{
  "num_hidden_layers": 11,
  "hidden_size": 640,
  "num_attention_heads": 5,
  "num_key_value_heads": 5,
  "head_dim": 128,
  "intermediate_size": 2560,
  "vocab_size": 8192,
  "hidden_act": "swiglu",
  "norm": "rmsnorm",
  "norm_place": "pre",
  "norm_eps": 1e-05,
  "positions": "rope",
  "rope_theta": 10000.0,
  "rope_fraction": 0.75,
  "qk_norm": true,
  "attn_scale": 0.0884,
  "bias": "none",
  "tie_word_embeddings": false,
  "parallel_block": false,
  "init": "orth",
  "init_std_qkv": 0.0254,
  "init_std_o": 0.0,
  "init_std_up": 0.0254,
  "init_std_down": 0.0,
  "optimizer": "muon_variant",
  "learning_rate": 0.00242,
  "lr_mult_qkv": 0.4,
  "lr_mult_down": 2.0,
  "beta1": 0.9,
  "lr_head": 0.00496,
  "warmup_steps": 0,
  "schedule": "wsd",
  "decay_fraction": 0.345,
  "decay_shape": "sqrt",
  "final_lr_fraction": 0.0,
  "batch_tokens": 131072,
  "max_seq_len": 1024,
  "doc_mask": false,
  "train_tokens": 618700000,
  "max_steps": 4721,
  "dataset": "wikipedia_en"
}
MLP neurons of a small language model. Each row is named by its layer, matrix (gate and up: input weights) and neuron, and shows model dimensions 320-575. Each number is 128 + 24 x the weight over its row's rms, rounded and kept within 0 to 255. Numbers have three digits each. A neuron's up and down rows have the sign that makes its largest values positive.
After each neuron's rows, "fires on" lists the tokens most often at its 100 highest values on Wikipedia text that the model never trained on.

L6.gate70:131121128086098167151127164101126130188136130144152112121142144156147134125137105111143141160128116126122118155129138130076123178143118135139094102119154129120157139079105125065157116122164108076121158125145097138103080141187105131082147146187149105135146088087107103111149152109104114161157109123109148118104122134119117151131122142136102161120087097155117129157175116115111111152147132139093137128127135117085133147131120100137096101092115121140088142139096135123123114144128111144131140108144125090074167125132127177118090135148128138152177141106141144123105146141164097117109154144126090112103106131105069088118157134115101136152169147140148158091151148146115150148147130125079117168140115144147148104155098110151113104109134082085144155115127132113137135130112134
L6.up70:128115129121146153144141122142152128123129142127194100146134125135136131135107093055106146118138170161097108101118085086106099151110116068142132123073156138126114097118170110120122075069099143113141168139092170131187156115117105126085094150130122119155121192168118162145116103120129135171104122116114159151158153123093100144114101130086115157119131128073165146115116177107157133108140140141159166135163111115111101107110144161121082108157087150126167144111125140122129089124112111134121115130139108099138143150159116073099130116122137111095126137130097143153084139104162123112122123115100131142112166165111111132103087088104096154149148145126113112140155107059095129109121150136158125137083126116119151133127161149082121126122130148119114110145174148143150087127118087
fires on: ".\n\n", ".", ").\n\n", " the", "\n\n"

L6.gate1649:088153107144134133154143153097112135119121151142182109121139102131109124151138131126127108145145146098170125110104118154141089126166156120095159095109157097167062129113137116136158090148123090156152091133123154106169131103143100110111099081092095131141124100114087112140109124124140139143140137167097143138100145124131126146097124166121125160113132116117199143110191168153117108136149130124175152150113118083087122140125165159134148098132097134070166166136131143121113146140087074117100131158101115098127117148114098150176128117135123090168126109162101163165085134134104097173107114129134121127116136128168138150120140145174137087139124100183132119136124101134146166137126171069136134092139137144092134151126149124150125127123054138153155129152105120120150113084101138
L6.up1649:160117132120132111123110163111089163135112142131158083144162158116116118142134134112126101113121101097107129141160136131196131146179132151136134124100104109114076127118123144136089069136091098099141111108132132147155117127113120101153104131098130150177134099104139069119158116152110131104148133159104123129135143144130096145125092124094097185095100145152153145137176091156161140140135124096124165109128181119117100126136141132098114121144160134081130126071107143105135131147116118086109135184113091108133129095139135140145163100120122133136111103184126130135142145137122125169104123149146145114141134105142078149124145151128112123160142125134119145098109179132144145152131138168136164146139147149163094135132115107131145141118111125143129145125141151129150125126127121
fires on: "-", "\n", " |", "2"

L6.gate1670:150165131138082134129134135126134094085130152149119155145133151121084116131128105091134123107133166089099163102107108082134122108136127140143097102144048103155155128113138120131122128134087142126124124138101166085106120115094125130119153101104115111112148151096115117130168153120115134115153180147101182137161169128084167182173148148149159122126130151146170098128160131154087106132144078142128151125123123167123111132132087146114118092132142142088134112147118142134164146133129130077125171148158146120119145106151104140092118100122117118107136147155156131100099185123136162140143177093192137128082131116125123185139107112138080102074135126140129148135115112130134129098139151105148152098123119117116118124102112122166165134124153114127124165111138087126123146068113134
L6.up1670:129153101134133153136127131113126128079148107122158151074101139128099144113143122135116114129106142141096162125132137099165149100146130118105141116111115105084136155069128105106146073124148165128076100123154185146110151070111141143157133146149087087117084146092097114106140113084158132145123129120122176131155158128106139164115171122099149127145135103107137127152131174154137118144136133117148087127156140117186144123052145125126115140113114151102091130101141155126141157095143123125136106139105113129156112142144143086091089100142134166169132083164135068106108145094113121103149123131134102117103121072132145139108126139129158126118154157161109085096106063130119122146136105139132163141083095086106130168103131067128150128116130151102082150080117119127128156115092136
fires on: " of", " with", " |", " ", " to", "|"

L6.gate1172:125101111166139138149109130141062107097135142124107106155171151110124126104165139116119154113099170123095123099115141123168099121121123139140158113148141091120157110106119113133104147102121143130142140135160156139117132113119132136104130156146134090103119156119123144148121120138151095119076119165092122137161129131180146145114138098100148102173136137113133147136101099106133150106101108156082153095075129142127166140137152085145142109081149116165179157143136085157155087140129118120147153123153114079118130114144108119058171105177114124136121120142159108130119120166125123140148125107111159142127117149134159138087098177108124083135117125131116152108109109155141132122118133106147187114146121156106099144139128128165140102114129118099115149153126114096118135147089124
L6.up1172:156147109165133096134110155119086128131157127146167180069146138154116127115156148079137132100128116124110139119157131135146133159127133125120136134115121136139113128144094122110110155127101147121131163114181153153142173124097154103125178083100132129112109144118120138131135134184122089132162135092124161155165133148122143115140128115101137148165110147114142099144149113120140117112133134130167121099124108105133142114152108083187149141155144141084098195130139156096127145114102106155089164121127103087140146133109103110124154097168163118167153103164127142136102122164134119114145154125146127116116110136197094132134085196114129101144121137115143113175097135177141127140135162113110141104104123159110098154119134140102130099087124100101148148125138161125118108103155164
fires on: " of", " to", " by", " from", " as", " than"

L6.gate637:109092157102100106106099158123135136117122169075102145091149129144125173135116163124125093118161108118142114170156170137089126123118125118123104121129129108115161147167135134131089088173150082135113073122133105145148152111121116092143098128152116124112092163116110128158089182148138144106119122141117090128083123111151134153186150177145152141139098110106140145099158099119086094096145145103135143170188102104160151131148140093091128088079145139113173129153129131150112094149130172121101131133103164124149135132115138118140111136132142110091129145102142176172148123130157121101119123146126112118185091159128116103147120126173110093118126145155158115122093136157091129166131130124065171127132091143127142096099132130155110121140106100105108155170087151135152148129075166
L6.up637:120098165101119184147089152106109089156111152115137127125103082115127125074151176113134102146134103157106148128096100120087049170084155121116138108052123113118148147105122113104153100102166121107134143151145104183148123119092113138138176139113124137129125151109166103101146133135163105119146142110097109092118135175145144131127177125117165143136167088113105098114120106103153128075137143140121145154183156083122132166100179111093090164126118136111113140132103095115151121135118134133121090128130106100137124179151140134132084130105144106078121147094158122163144151097153141150137138136119121124149126106111155121122141138147072123117128150181115112149147155093179081114094106124153152155106128139139156133121137173143158114157180046119137111142170173163108150104106130
fires on: ".", ",", ".\n\n", " It", "=="

L6.gate879:099123066133154121117096082087097141122129093139121139143119120151129077097140111096140135113135142131098104186110186146131148119078156120152137166123148112110151130142125137129104126125099130148160156099131104104095135144137157130100156115135119126110161116158115127132124091100100132120128155182095091134115115076129108132126153164114146159139091086161114139150138115095124135131141126128122067166133114101113059127089133110127143133128068138123087142135123100156106081105147090139168138096089159134091125143110090094162131156144130110096140117114133135113074091132129131115152123112127119137090124140117140158169139081128118060124147189138157139167146145176114117106130121129114124104161111173141131127102134132120106154126119161110114081158104097128133138139125105
L6.up879:058131119136168095110121142147146115104161144146125141104138145147117133131139150135112103087134166135151105121137177166144142104105178142153106127124147131112131112132102108106194131136117125083129122149140107112150159134103162127136162139145100175105142160147144100140120090104125115200156137120102130142161121126134157151174177163071153120140142129129135142076124122103139181114143097130100102185082139139111158146109143106098171113162089142131109106135130118156113112104116105153084137138152093153130116109069092147159124109111138129112133172146137112084132124130127136120089115151115106089117142142143108139096151120079136140136103132133132068099135135147139100085147126137125146151120123143120130115112132129067102138110125119131107158115124131104108132166117117
fires on: ".", " not", " in", ":", " are", " is"

L6.gate497:126118114116139157121128136115138154131123091156116117123118130098128096120081152112120149094109140169122128105127105124112099122082108134120127111140064129100152135096127132082125164133132110193149125104142150162169117140093128143093120157101128078134129091100099154119082117120177104082133119099125128110142132170159124114120154147098136132136163129143156110136128098129119103163130100109145121152110125109102081089106086120138185107171126166105124126122130135111132131127133112129133114128133108105138120144109147098074158114139130092121122136162149120134153125152091156150125112108133134142153132115123128169124132067114151111101131124126132100138073170125155115174147106135107184147111166116178144127146101173100110101118106124121088107133094154162127120110098156
L6.up497:148155133155137129170126163101150094129147133143198107133149123107127148154079163119136123141069155133094138127131146166134100165102118138104112131146140120112172116169153100091171140121111119138122109096151119161123143123131118089120118153092115103096145051128144159125091098169185082097139132123139115123141129135132146136121113080095097126154132102131143083084162133154112143144173122144113122142163152124142122136102119099136164156136128160128156192162078126110132154102170152153124119149120124113152129120076077106127102083109120092141116116164155175112103108126112107149164116152174107160130070178140073088155089114099141085126146136133157133104134154146155129148113096129089154147138135125129158138117150169131133153134103107119099159135121138151115142126087102
fires on: " the", " of", " in"

L6.gate1149:127139154119079110108109162122165089150122111107124143117130095134106147109155124119164148113140113129076136098154110141142160085169152089106116170091134127137122107174117104103085111104125177103142150121184113130119141141160126165126112086169070128106137139128144144116121145113123125118141080105143094106076134139137143117145107078121115171152116093147135099124115123065116108141140164115125168164106139085116144099100141116110081099124091084103166161084144132100160121109135163170104123130106119151128062162129123114141103135146079156136131119138148086137127142123092103150118105114137154117166195147091150098137142117161147108118141167131099100124127134136159178133087145115181145130126128155135084155123135116133140114180178141145162099183171183116121113201114158
L6.up1149:140128125089156099160145127114100147123107109112145114140095142147141102080167142156171111118134127134143087143146130126123117083126192103110156154087133136107129125102163120150104150102129124113062152146160099123110111159131156152114107145165150156084120123132142127102095131088147103107108153108127100119098147068101169136141118123119089118125079061126093101108096146141119112183108120127137138141093149110167150094102128128140154120166101155067131194108172124152120097119162161116120103156130130130160092120078125124137098099195099105127134132131159086144152098102103157117137136093114136117124153127129128109173125111148094109142089171122102131185081144122098111133127119138169094134136157118117139144143115107130164130109144112118123060126128111080096159164144121
fires on: ".", ".\n\n", " program", " series", " season", " |"

L6.gate1002:112161110099115144148136139101133133154097102067107120157114094157138117114164141171139106172094214176131122111105164115114127114112117197118124123112147163154113146139094157131114117170111151140141131147139131123153172120126079127193092085160134124117091127152153099136171128150165139122123139141123120143128130147135138126123140093153156087118155083092108196091167164102106112140118156138179138148146102146181110145139153148113143094130095121147149138155097130156141091108125130196144162131116152115109087095135169154117194169136128154136175163143131139156161149136174135083161136111129117168084124125098109123159155137150149137138119102093114107148114137145128110155077168134106140117107136126146131145146128135098145130153137149150152126102099138111145126114152100
L6.up1002:130110096110115116112124124155117121137125161119144081147116148070070121113111120074147097158117117147176156150102151148127103123119115146128099112116123114163158101085147155132143118104107119106136067122125105132124159130115138135137124118160116093083120112120139115081134100104108088180155116139101122129142130149102126166086121146117123114103086126126116110124125108144116144127164145128132115153114116146146126137091131118096125101092087135096124118132122138091107124135116134159080123151181119114140078101112094127115146100172110117098137120183160113120170129149107158170126103137087135134079165191140113101142103071138139117105147171152138074171117161094097109154145124115132132185107136131150126097124103113153112159114146121172158144136124162117119090133114111
fires on: ".\n\n", " later", " are", "\n", " is", " been"

L6.gate1245:115139130110124110129132158113126084117105097143132124154126145142106095112112129119200124119121110138172167143118154121132124145116106100171142115132152107136113132175125101139175136119116081132116122122084137126120116127112112118136138116160143120200151131156148127093151136095124133122163112114143117121119073118135183110156187147094126122162151119119138141111130123130106109119118129138105127142195149150152127101132142128130133131167119129118126153122112137132130090148164099141096158142194126132131147148137127117113163090140134130129131143125105130078133124090172114088116089081122160188124092144075129109133150154142133136148138148148148135144115155133129143114108106112117133114140147122081137090153132111120147148170103111132111185126100126089126127159127120
L6.up1245:134098134118152117129114149122085113152154169182130116151157132092141170120141145088120142149142136145133093115152159104094141123118105127153140123086102133145144134113154112146144112066143148118093113176096136185149129093137135112111134113101123130089141121141119105121121102105128145123128168162145064107190103135141110150105139131112116117125201089168154102161122202180105132113139129149140139118078162100115158129155155092128145114158112132116107128165146175138116175128121167143132144156156114116115142100127149115127174105139124136089074121195142111123152148136130139148085134170108109155113173138143074100142114163130134127105141116107122140181151136137111138121144120120138125164138120127194096092155123108141108138069130170140136112148141140119106157103167090
fires on: " on", " under", " (", " to", " was", "U"

L6.gate946:159114100149104147119150156122085086166092136089129145083119112094093117125134113094136102078118162163113117156101149098142128125122140093125125148076136116164062142146111107124123105146076140125091143113134092159090139116138107144116184133125112120117103142159108127110112142159166101126130194123140111113095137146089116127133137190106162140163113107132146113128120165117111158153109141132107169087152170115137138128162094118119121140123141089108123159138137137135159094156167151118129129136145106154113111095100106139090119141151116134106141107119171163052114094103106146096101128119154098144121129174130139103150108175153103084120146167161112122095091134103119163080085129093142138165135131126131137158162113121153118153122160132111116132104156134144150162144142111
L6.up946:111149116089103099142179097151132144165188135160180106140145115137116169134128129131125179139124092105123097114088104128102125095112122113161068099061114112153111127090121118112124126123131107121108124126158081103154136092120131126138134134132151101149186134121114074101132119119168138149093179119123143152148148133123155146097098073175133099144133115128140126088096124145101119138101119126164121092141067148102106112162162087181121097085082144119167105089162169118120159120166112183157165123114158134144089101157151104165099156108072163149130178142125096160125087154124147111140129111105128136112100129154111133144117147127141183105145112097094162097151094087136182097143117095157135122176129148106113149128142127150124126155109138123153104147119107128148138115150115
fires on: " (", " on", " to", ":", " by", "-"

L6.gate32:139132100131091181109092134133088118122130125158131117146112118189115131156118131141123140167176128138133130151155138105123093149102126145129102123142129134142142089113081127072103131118147088135149133066131093121083155158160111100121100150130163133121146131126116131130112130147156140115145100107124109159098096137149082142080186135114114142118115117109116116155134167139086139106138140152152108152100150137111137097105135126104137146143097144119196128148154104130115119144135164080125120179129112130113190160095096118107093153144127141101109149167118135111131075094128138121097132131126155141103118143142104094082103105133090143130137128124116119109122147135133145112133106136158151148127113124176092115128091096131181177140113135099110103177140147074142080133118172
L6.up32:126141167096126177130136146139093168133121123144112136173153124085140119116139109090125163151128155094082093096125175099129107106124096143143093123085146166127125123096151111095123138144141085167102145089142096122089155089105130116115123145115112104157118163125170101122136119113128075098161121134124095083134115162121088135130136153144158090159111129106155093113147119138148104119113126113105148173094199148127119135112120142110173137104132140128109126164072139152129151124150155124152106176153110096100108109127130110155115123116112133140112109107104149114132098128128151119120131097129108179121107123159059140119126153122098109091163114113119155152127137173120142137118105144117130130131196149102170107105121151129120113132120129084122122124141081123119095110112116
fires on: ".\n\n", " of", " from", " in", "\n\n", ").\n\n"

L6.gate1504:086136088162116127163085151125089112129141140113161107124109125118137172155092149179166118103143141148135115116137137104103143126125111088136110116112151143073126134079103105138145074120134120143162121122089162144154146149098138116102065127140138114142142132094143158127156128116080122141154124083092066141121130116135141138108106113111114131132112124077108162132177148116136133179092129112135109146152095176133098122118099134096149144136120137106118110146109082138145119079126082130116064150152123122112146096158143168132140109172110123127165099099104075131110120128131183124093095151084126118128134108150128133124096097135099119124134149112110124141136123100117131097146082151152147095124136134132137145119139107171104122133123131132141113121124111130151099157127086
L6.up1504:092176163131107124116131137165105116152122121189150102129082146138154124104082148115174148150139128179118107135093099141116141116147114128125144119147117064124111110116142129148151138134130160147069160162152148128107147134114101135130141126115129096091109089135147160158133108142128155145128139159152103113107083135112111111112072133146124181142155129137116125113138156090116122131129136158095136098087097159098123165139097120159116067138105154169132083161136117129147117120131096112136136148097151135098116159121104145104185118152128142133159129117098149114110152119104069139195129175095110129108147179101120125129104167109082127095129161150131181143110130088147106127116122135107159141077148113085150149116127090133140075124166131153145155133167122123124131078094149
fires on: ",", " a", " by", " in", " to"

L6.gate1520:123131159164152073106133132104116073132138093139106131093117128186111118097102130159101100123123091151140094101138132133096126113104139115182144151151118119127154144068078112187099164145143122129138147141128065153142152131089132160198123112109136135131147141156161090142076158135120154126113132146147086076105127145110161125148140121128145146177125144096132105155135135080123129098178108158108108122115111090109144149097149111120124100155112134084137099128115128150130064153082137148163113136139140133090097164128083128135136144150106156121159139160158089130107137135145125111177151130127115135147145135139117138164110139174115122167134149143140121118123099117094126096110145088135164149106109125144113139145121129148170120150181121115157136135099134162146147181122153
L6.up1520:138143145098120058098165121143140108142127101127120111087109142146138134114117171124169117103158111154139120129148144165111138128149167144115136111116145139131165134122138085128140104111140107108136172111144122167141098140111134087174147122135129162068139104141146161107130131075118127131127141135172094093097124125095101151141092094116154156152160068125099108117145128093094086081193133141088133114072110109156151148115123099122127123109130130115092141096145119103138131145137186144133141121081109102108155140143110150150113148118113091087131146113173128150112111129118100118138105093117125139096108120104125131117094151157116126145124123123141106110096128165124113109121110123162175127163156165101104140145135147124127123128183118113164114140097153136095130176113142
fires on: ".", ".\n\n", " The"

L6.gate784:129118083112098094109123153123141123115171128125135082116083130103131135156109156157127123089127071061134138130121153129168125112093105121095133149116126121139153137103126146120105139088144115177115119105115143117153099132145104114102177127120118127139125153147110098142146139099133161156123176100180169130143154139128123143130128131144107132175124120124117150140098126129156089161078109134148143122127140123119114154138103118152121091169147150129175121131097125151107129160141150151121126133120100083193148140142105155154147126134110108093118125165139145153098136142102103105165140178157141137132081144134126147090129054142109076161122122099146139147126138166114150130137126103108120137117116103124169132179126116140149098135086129157112122131115126143101136104140133
L6.up784:133145121133143104114135138101104097103116140115122142137125135128143074144091107122117131094148149108122123107104104158115157123170120163120137130115125109146097125149140120169128136133113083111109104149119136134140163081131090115133070098087108096146072121137151129122133150119106110109124119141144083119106144121153092133114117167157106125131114131162114151155141132123112104098109101127104177123131150116051128140104173107142119095169145170103124119135113124116080136112078134113137108101139159122137134095097158098152098130121140083127122142178124113086122152072088124158112183146147117139143164096115105110101116091141105088128113131153130143114146122110124113096107129144108118158127132121170140162174084128116159101154136140134095104192130130110131143134093123
fires on: " the", "-"

L6.gate2456:113125098101096140107106089140096148111129120132106124135119134098088110135160138183152133135160141084136116146134115158137158102105127173164138135115110081095068131149145083088114158090107133146112120161157172123145104156163102123154119105144108120103161175100170094151115125133149154143166116162180128115167123155178130164153118160147116127163124117154138122108130110166088109109120104092101154139153138164156159113151118121147103110104146089108128096121145084102087124118119153106108122129147116109089135123141128129127152151139157174130116136213140114124137130184139151109150167144121142129084119113100124153147139160102137141092169137153111134122129131124124129114123115087138120158110112141085112107143157120142105172138107161127146162125127109111149123147137074
L6.up2456:120165157140121162101143124133097111101131126151136100119112154123106112158136148165117149107133104088142122177104139098127148098098147132117118153150134132099136133119113150151185146145132129084134112110142161124107104156090072099114117103124108154116135171092119132194128117135157140090128126098167115184128123143154154147117125140183100116103137121122158114145123106117136152096073148136111144145121115140096151116172160124121099137107103114126108146098090138121149120152126150147129169095143082118073130105154134155118117135124105158159120118129129090111143157134132100131123130187121069151096134093144136123097150169092112126098120125138142112074122087131174092143165069132139124114140123095147118129102107089178105130118130103103172137129121124100132129137121109
fires on: " |", " World", "|", "k"

L6.gate80:182115122149105098149134131114111122084127115118145147123115093133095146144115145097153144101164141127144085094088102131159141102125113101147090115096101115117132105145106086130116138177165123172152108122133142095154100122164120129127123123128128131081089133159129134136154133167073133139176119138112097127102157127145119125138091152127154129144082112112111113108122137105164133105129113134105097125127146128121135078152093153171077075136117154109119131117143096140182119114098137095112154117091156091132134152099152119093109139181114102131152121155123091098130153109104135155138126131126113095134133148078128131157149148099089098103116120172173118118108130120148134151099140127125162129138174126140154128153142138125155130111140133162130126150143141174124120159099176
L6.up80:130108107117117186104142129113133093131129113145104116104137153143150151109103090108148084124118117083140093111122114134133158153127208142109166164157108158109162177142122159165110116107126112134139136131148137138060158154106170095150150102113107144104148120098133162161110109096135138135141125140110119123115122115136161100162071143140112118124106107101095143131117113144147152116084129131162141071163117110105096119139150086121144172135160137125108137133145139132148127139128181134124190105132129156157137094114126120111090150119151158132104139087128146108144130105176135112105122160179170133158134143143178085111123140141156100089126105103123144127160121141137123119172079100147149126142154112114121097177171118137136113105157134124100132094132130143165147138162106
fires on: " as", "-", " who", " be", "im", " that"

L6.gate2012:156109122156155152140131143115082117117126108129122148151106163128145154121116119207130141122139160124148145089136147134151132144063148117102131069167100122151140159179130127140165144118148124128122141182153149187127160072147167143118162136130105119152088146135116089101130184164147107087098125154108105095093097123118136145105149070179096139140138149136106150128157134115149154118158134101146119147091128138137113147122112141124130126108149136123142124150175135127151113136133097124123115148146099142118132098163147161138122147104115147094165131136109106160155106130108098119104151121124106114105201145104117142110156157126114166165136128100137102125128118093151143134167114142101128099139137143171123140093139081081129157111155148107144149139120118136159078144156171
L6.up2012:164109134146146149130117142102111146101118097097151167164078127149142120107119133075101133107128134139158106127145159106126099172138149101156130137132145131181133123129147130093160098142087145178121124153137105140147134124168123125136118158134115102090119125080108108134131149128153113120115138108122120115105122089148121153163109112149116140123106116147176119107094115106150112085124106178118154120136115126166113145116128093102138129139090102141147117115116125137082102146149126108166160097104100114153120142141160128126122112138139141126110152115181103113142134089091105128096137171102118118142145120066120113106143151149118134090156093105161145156104134140154135138137120122146106143139141142135128106129154140154130133144102142082140164119171123124126087132117092
fires on: " on", " to", " off", "ff", " in", "born"

L6.gate430:125117137095082113111144142075111135137129093138125128095122123102114085119161093098159115169138144089113127152158120125086077109172109133143079133105141124145167095099117112117135133075122134127135147134135133087112155120114134126113097135103157136117125139103102118142160145111098108108127133116153161123129181093090162154141114104135109097111129110129131118137139096146107108141180146140115137104108153181163129167122126081130134124120131132133111181119125115147137103139164107130087125105191149136142095108155130101172110136104146095098100133099133113163120142125096099105151130099131110085093129082097147086138139107153164152162170137159136152145105117138159094118115129172095159182147098097095124168145099119115081114128114100142158153160126097142128164153142127
L6.up430:130115159159195160138161116120111129131109176148129128105154143104120103148112143115097105107132117109133115131155083129138132157109133128129134130112108116135124137110136118137084138111150157105151139161109081117060163050114148108156083161137167080130158136090139157115128183126113136128117098171093121155148155098116139107131136105110105104157109123126078162105101136104113109130133160087158117120119146156115125127124100125106153124128096108141134145117137088177105127173112106168112124131147134086166107114136149128110092151114109096119126167132180106131151146138157133044180123109168134087102116147113127161122129144139135098114178148148118157110189126082125115118148111116138133139129133148141133128137072112113132139086161094122121112149107109163135119145180122
fires on: ".", ".\n\n", " by", " ==\n", " between", "==\n"

L6.gate1511:133111140143191124112120111124114112133161091115127128109096113110117111140125076152134100110074123132118144116147107131094122148102134148101163137183117117173125126076151161146153164090105157122118152136097134116150137120090086095114134160103142169152079118123145153153114114143129107062146166129167168155113152112137139104127133116116106164133149135149114137138132129139123090117130121134122165128149151133149130097111161096167129101105120137133145089154141090133092092128132115113158110108154147130105137135143142121120161146147140130134111155128122145122157119187119104087146145108165050077132124149109116142113170135099123143111101139165138149077108164124135124138125130153146125161114099145177094132140089143104131150089118106093114139145108139153138123121164138
L6.up1511:138156140134147139112111147075143112119114125134147129141173092094111127083121165090122130139094150178119128149140083117165143157130128132104131136167106161136104118112159094113123117149139191131130111090111159101144125116159112094166149095141099133139152121171098105082123124118109120099131107120169183093130108089126132120125136093128108114093142100105119149114117137125132102158133132112136121123115121137118156122118108115122137135095104125142129113140094121130165117123076121094155100160150183143111097130110096167114156124123114126127111168147090119123120107134097119119099143086153103105134115152103108122111146129111129063134130164114134096151110114129109113101173049136048100154168118142183102145139134079156110083114168118167121155139084144148138136138135142
fires on: ",", " in", " at", " Camp", " University", " camp"

L6.gate2501:150119128172124121163168086120150166141123151103133148119171123081134105128145116103123144104134100151096123136155142141127127115090189139153161100128088131132152124095126146137158073127128117115105133139119105114109085144164095115128117138214181149122197163081146071089159129132099125153145129127146141103132101125110191156142156115110101150188107152135134191128128109156139133094156131090143138133137087143130130186096155134105112122131116090122133135118159093197149140119181123135150161079136158137088145109138136087115094126164172155162113153121129137164139094121102107126141109130139139053146135120130096154136119129160117093121092138145152055139172140110141137138147116149129116118193082113139123133138129106143130161153136103141134124116126122126160140097151106
L6.up2501:165120101135120127151140104148123143138137145077131113122156138099128119101170133077138150123104132111097147108140112114104127112143127100179124082137103085114129107119142133110176088128121176128137133138132130110080092151123102134151095112176137129127169164085115141125132106150087141181130131085129124113132169112127162157114153096100163145110142150167126134152109137094083165144183133125161154117135156146143106131101179127131125106148126143146126141121152146141128149129152113128162107105138139151129152148127136097117102143153137079159078116070158088150119122153094159151126100122120161124143111166114119179180134119123150171093153159114156115132143134132112115109124082105149127111172107129141189164142151087155111121090129112110140148148141127143137108120102141
fires on: " and", " |", " to", " not", ",", ";"

L6.gate1364:107182160105101142110155124134160144130097070156128101118163124093139090104112170108122167131140142127102133091131089134119077130105116151129168147157108151133101141144143147182131108117156134108142125154165140157115131165132122131111118124140140111182079118103149103139120142098094144115159079081117096101105128142148153103115151107134110148143136123127093168123156082176124088135115142092112131124137103120077146151149126129145124125081136144129110123118099109123137102090115118132167100182167129081083102128123113092118137121132092090134124118131104127127163138118181168092136124110156106126123065083092156135158174119124125135110094137084165127125122133168120154117127138147095123116111161133140099165109099122099099132104148106178122126138082105131108172126174103
L6.up1364:128119150147158145172168107097098088115146113136145133136139140105152177143107145113142168160105161134140141099135082103116107124120120149117129090145143139134097116114117133128118099170176141132116123130157127160155136083128128104134117177090105124106152068161136117149112140110111165146107120146187155100112100139145091121107146124108102116141097110124114160118123122088119128162149129094091095134115140102122107153162106131128088123131144129156128117121116127115167083107131124131094110142135117155130109114159139145107164159094117140153112112132101105115146151130119083129147153113144125162163119123117136105122104111127100110167202121123115105120128144116162152100130114070113164135171082095121142135136143111128144105168113161140167104138135128170157166105157148
fires on: " |", "–", ",", " in", " ("

L6.gate314:102113137130103104158137126111130154111148148122171128126150102123081150108119101128101152146041174149117086096113137084096113140093132124134124159088191142122131132121107123130132099150131147142134163111095146096136128130105100131152118132175108163141154177135119122114139122128115148133138130104102180139098103151157145152125107129160157148114127115083156146154094108116100122167101119071122123123097112074138116095169089111135119093074160128135142173133138135147155129136127120140121101139120137151106141156136112101187096167121146098133088103151151099159132105133132143122153086145142119078127135105149068161110123088138136154098121115121092134152127147144130094121102154138110165112127117120080128112175133129119143128136134126098065108153116121110121092111176117
L6.up314:141115111123160110142163141159152123135130134131138133175108112101167138133104156123130125159171124148110124121142139079128131115132120112164162127111139062112175182133132114099111164154121102132127097105164113115107144119087102135071118137150157135142147170076153086169114137119127145144174115146130131115162119088109125176139129083151154149088158124117116126129119141173137143112155116153150155133130149129094105126111151155140151129141125106130114093168135094108147109117098135128160127138141109137137153127162163111120133186128131140169112124106111121141195107165120141147136148160093153130127136167110112123103137134156123115125104158153143163133101107137120179126133121123115170116125122143158126148100111129122133101129124147105138145115139161097109135079151132
fires on: " to", " from", " in", " the", " through", ":"

L6.gate1774:105148120126131078147126109115145121104113113119142136144118119133102182113164115110146161121116139105144114140151094122125103100116154110147123080121119113121126144123109152120166176121136150138170122136117131121157162119106140154077096177130082127105095146140163135130110113071102118130143154136132096154118126153111141106170097132169132138148115196106170134148108112052158150133114163122110138110138155162084120142124080153150172122162112127087141163126136132154161103149095165110161137160137130133128143118164154148100132118127121121135138148094136124130125113156156122159180123106107140151140137155170135106138125137181168130130114143137131130081103104155113151102127111083094128111133126119117131148122156067166133140150086122152117105133118084117136166153122129
L6.up1774:110132158143107099095091092139111163092105109134138124107113104122144145115135102127159083167115143115141125133154150128096130093104137142153129097070146125123118138161116149142162156146118168132144099158128115142099112115159127135116133143139137146105119148165099108116148082116101088154109138157162102109165158145106116097118100145184101174143104150119093117117133148129147125122142153145130136143165125142128165134122140113152146170103146172119111124187127132147104152089104148112157119142117094098124181149135123106062152119130107134152142107098110130152173140149114142129139129154138143110142152142146091104115103149120140156151144099136143139130160130113134118146092167166102122123086133139111100073106110106128096132130122110134080107140096106116168120141151152
fires on: " and", ",", ";\n", "\n", " by"

L6.gate2154:120165123101101133137122153137087104166176119129132094135142147130106080131074142154131103108160139119084135147139122164134069122137133110132122099106124164149104148104136152140118148109157124137115121148132125074137150081117158097124143140119136105114107094140133091157153093123115126095122095132092137141142131116127158135140131106157118122091092108147153172147117116101089131124100146159133115094110105135125125080149138131103145135131116130128082170114152123106139137072124100132108145159147089100132157122124090134091103139137106123130178118152124127165092102111109129104121131122121106167092160101131083070150152068132144125140102142142116157150133144106136104135136119139142107158111109122130076139127111064106141141164161130152102105161134142149100090089154147
L6.up2154:143111156160102144130147098105133155143160103099174106118094109131089135183091180158149112146169135153131101118083128123133124131137141142135149101144090128141116099125161162132134106110140114116112160105127068102122142076133134102109126106171137067128158114115159130136151137128136153071125123146111105130119124109139131132097116050143144140086115126127143133104130122085124134116123123140150111141087122135095122135148185151111136146103099134097156168102127122113160075141124154113168174102163094135156121131160162106100128126131135115130133084123119104155122129156092143106140116112130120126152139156165144143177149130143111144144136145140156139151115161138160113134148110159144139151092123137124108118109120100126169139145163091116179103131132139133121132112119101
fires on: ".", ".\n\n", ",", ".\"", " in"